config.toml
d_model = 768
d_mlp = 3072
norm = "layernorm"
norm_place = "pre"
tie_embeddings = true
init_std_o = 0.0
optimizer = "adamw"
lr_mult_qkv = 0.7
lr_head = 0.00372
grad_clip = 1.0
warmup_steps = 232
schedule = "wsd"
MLP neurons of a small language model. Each row is named by its layer, matrix (down: output weights) and neuron, and shows model dimensions 48-175. Each number is 500 + 25 x the weight over its row's rms, rounded and kept within 0 to 999. Numbers have three digits each.
After each neuron's rows, "fires before" lists the tokens most often just after its 100 highest values on Wikipedia text that the model never trained on. A number after a token or word is its count.

L4.down783:469462526492525540537508490500473495531509512452495501470525551468533444506483495476494489532506495512506488506504488513515525530489503484496489484550445482515499500485519504484564500503523526499528495466488445492520493539509556470483481480474510499514469478471491486542493523510543517473502508498486509482534488499480467547525519488488451495485516450489534549516492494493506483516498
fires before: "\n" 52

L4.down1485:518478489479473486510508533495471544514474507478498482512513513449472488511451513517480465488523532469499472508468502551500511541502497492500492546508506539483496535497469489523535453477521445492499488496494474461478477437518511497525494498493524482486504490499492510475496465500476497528498514469536465496500498500492490520519469496466481496457532515520448532514446486501529485507533
fires before: ";" 52, " |" 15

L4.down2788:516526503468455526506507499510491485482504493506460515491493507498539538483479490512469488484478532514508460508475562514500486492447450497452483555500534544498508472516521530481514502468595490437517527542499477491442538500474496510492482508453500523485536451516496490513537510459456502518483507495476525507479457522514532495515494525462527531512524484496518490496512476486490495487470
fires before: "\n" 55, " |" 9, " of" 4

L4.down1809:473505493526482494515541505440482517505495494505474489473506507467499515497496490492506453516540492505527521517512507517543494523469486535466486482530499523529512530518505544532495508501442504505508463488491481508490537506479515476479476507506494492471523496511503508498509548485474474472502525518465545513529511528487501532478505498504519514479549508494542498492536518532536484496500
fires before: "\n" 46, " was" 6, " He" 5

L4.down1857:546517476501529503466497547526478511482482517513512506492471482511527515562538501443519473500543524503498472515521476538512467466514513531513504482492527533531521530518473538522483515509466514524498531499478516484502497493502500508476517454455488516493469474569524483467480493527456467520529475453504516462486499529532491519480488500564501500493499490477521527517538506515485501548483
fires before: "'" 52

L4.down1812:469507491509530516481526502464497537473475512477476493486464473487497478492523550469505481493504497535528518521497467501515500552539504495449473469526479506461501514476529467515503470521533544497537535512528479484490534476520505527475503538501490503486510512470473530524534458494494503471480471553469528493491470533517440482503505489524507491553523495497497531495558486522503507459493
fires before: " |" 49, "/" 4

L4.down332:512496523589484525523512501463497484529495473487517472462513515495490506526479491488495530497508495528485531445504502451484508541522494476468531487517450471493526479503498545485509499479491492454509541431574574500458503475489468549461502513486485483498456476469507558483500511463495483512512493503496494528460512489500544501472480489472524499485532490488524499526520504449491500456506
fires before: "\n" 34, "|" 16, "-" 16, "," 7

L4.down2955:484568489497469499503511471488518455501468534535546515534525489518502513492475496530535493512462476517509475492464446516516458488490503486500526475535535481505477471494505499547516506505486526448506489463513519465518504521411501539505505499492534526470527524489492493521551542509462538431499508485463501537493558507500445481517532490508500488512493485474516488492508483523486509536557
fires before: " the" 40, " his" 8, " which" 4

L4.down128:484494494522538482518521493494469526513495496519487470533536518481476457472486513506490519531534464491473485457509512462515497505480546523538531513525491503518505521538500485510480491516488466541466501504477442533474489515467466500502508481469525504478537481487490489489492506471462515426502458512479518493499487509533495471525488520491484497440512500507505503459496508477503491469485
fires before: "a" 16, " streaming" 16, ";" 16, "ia" 4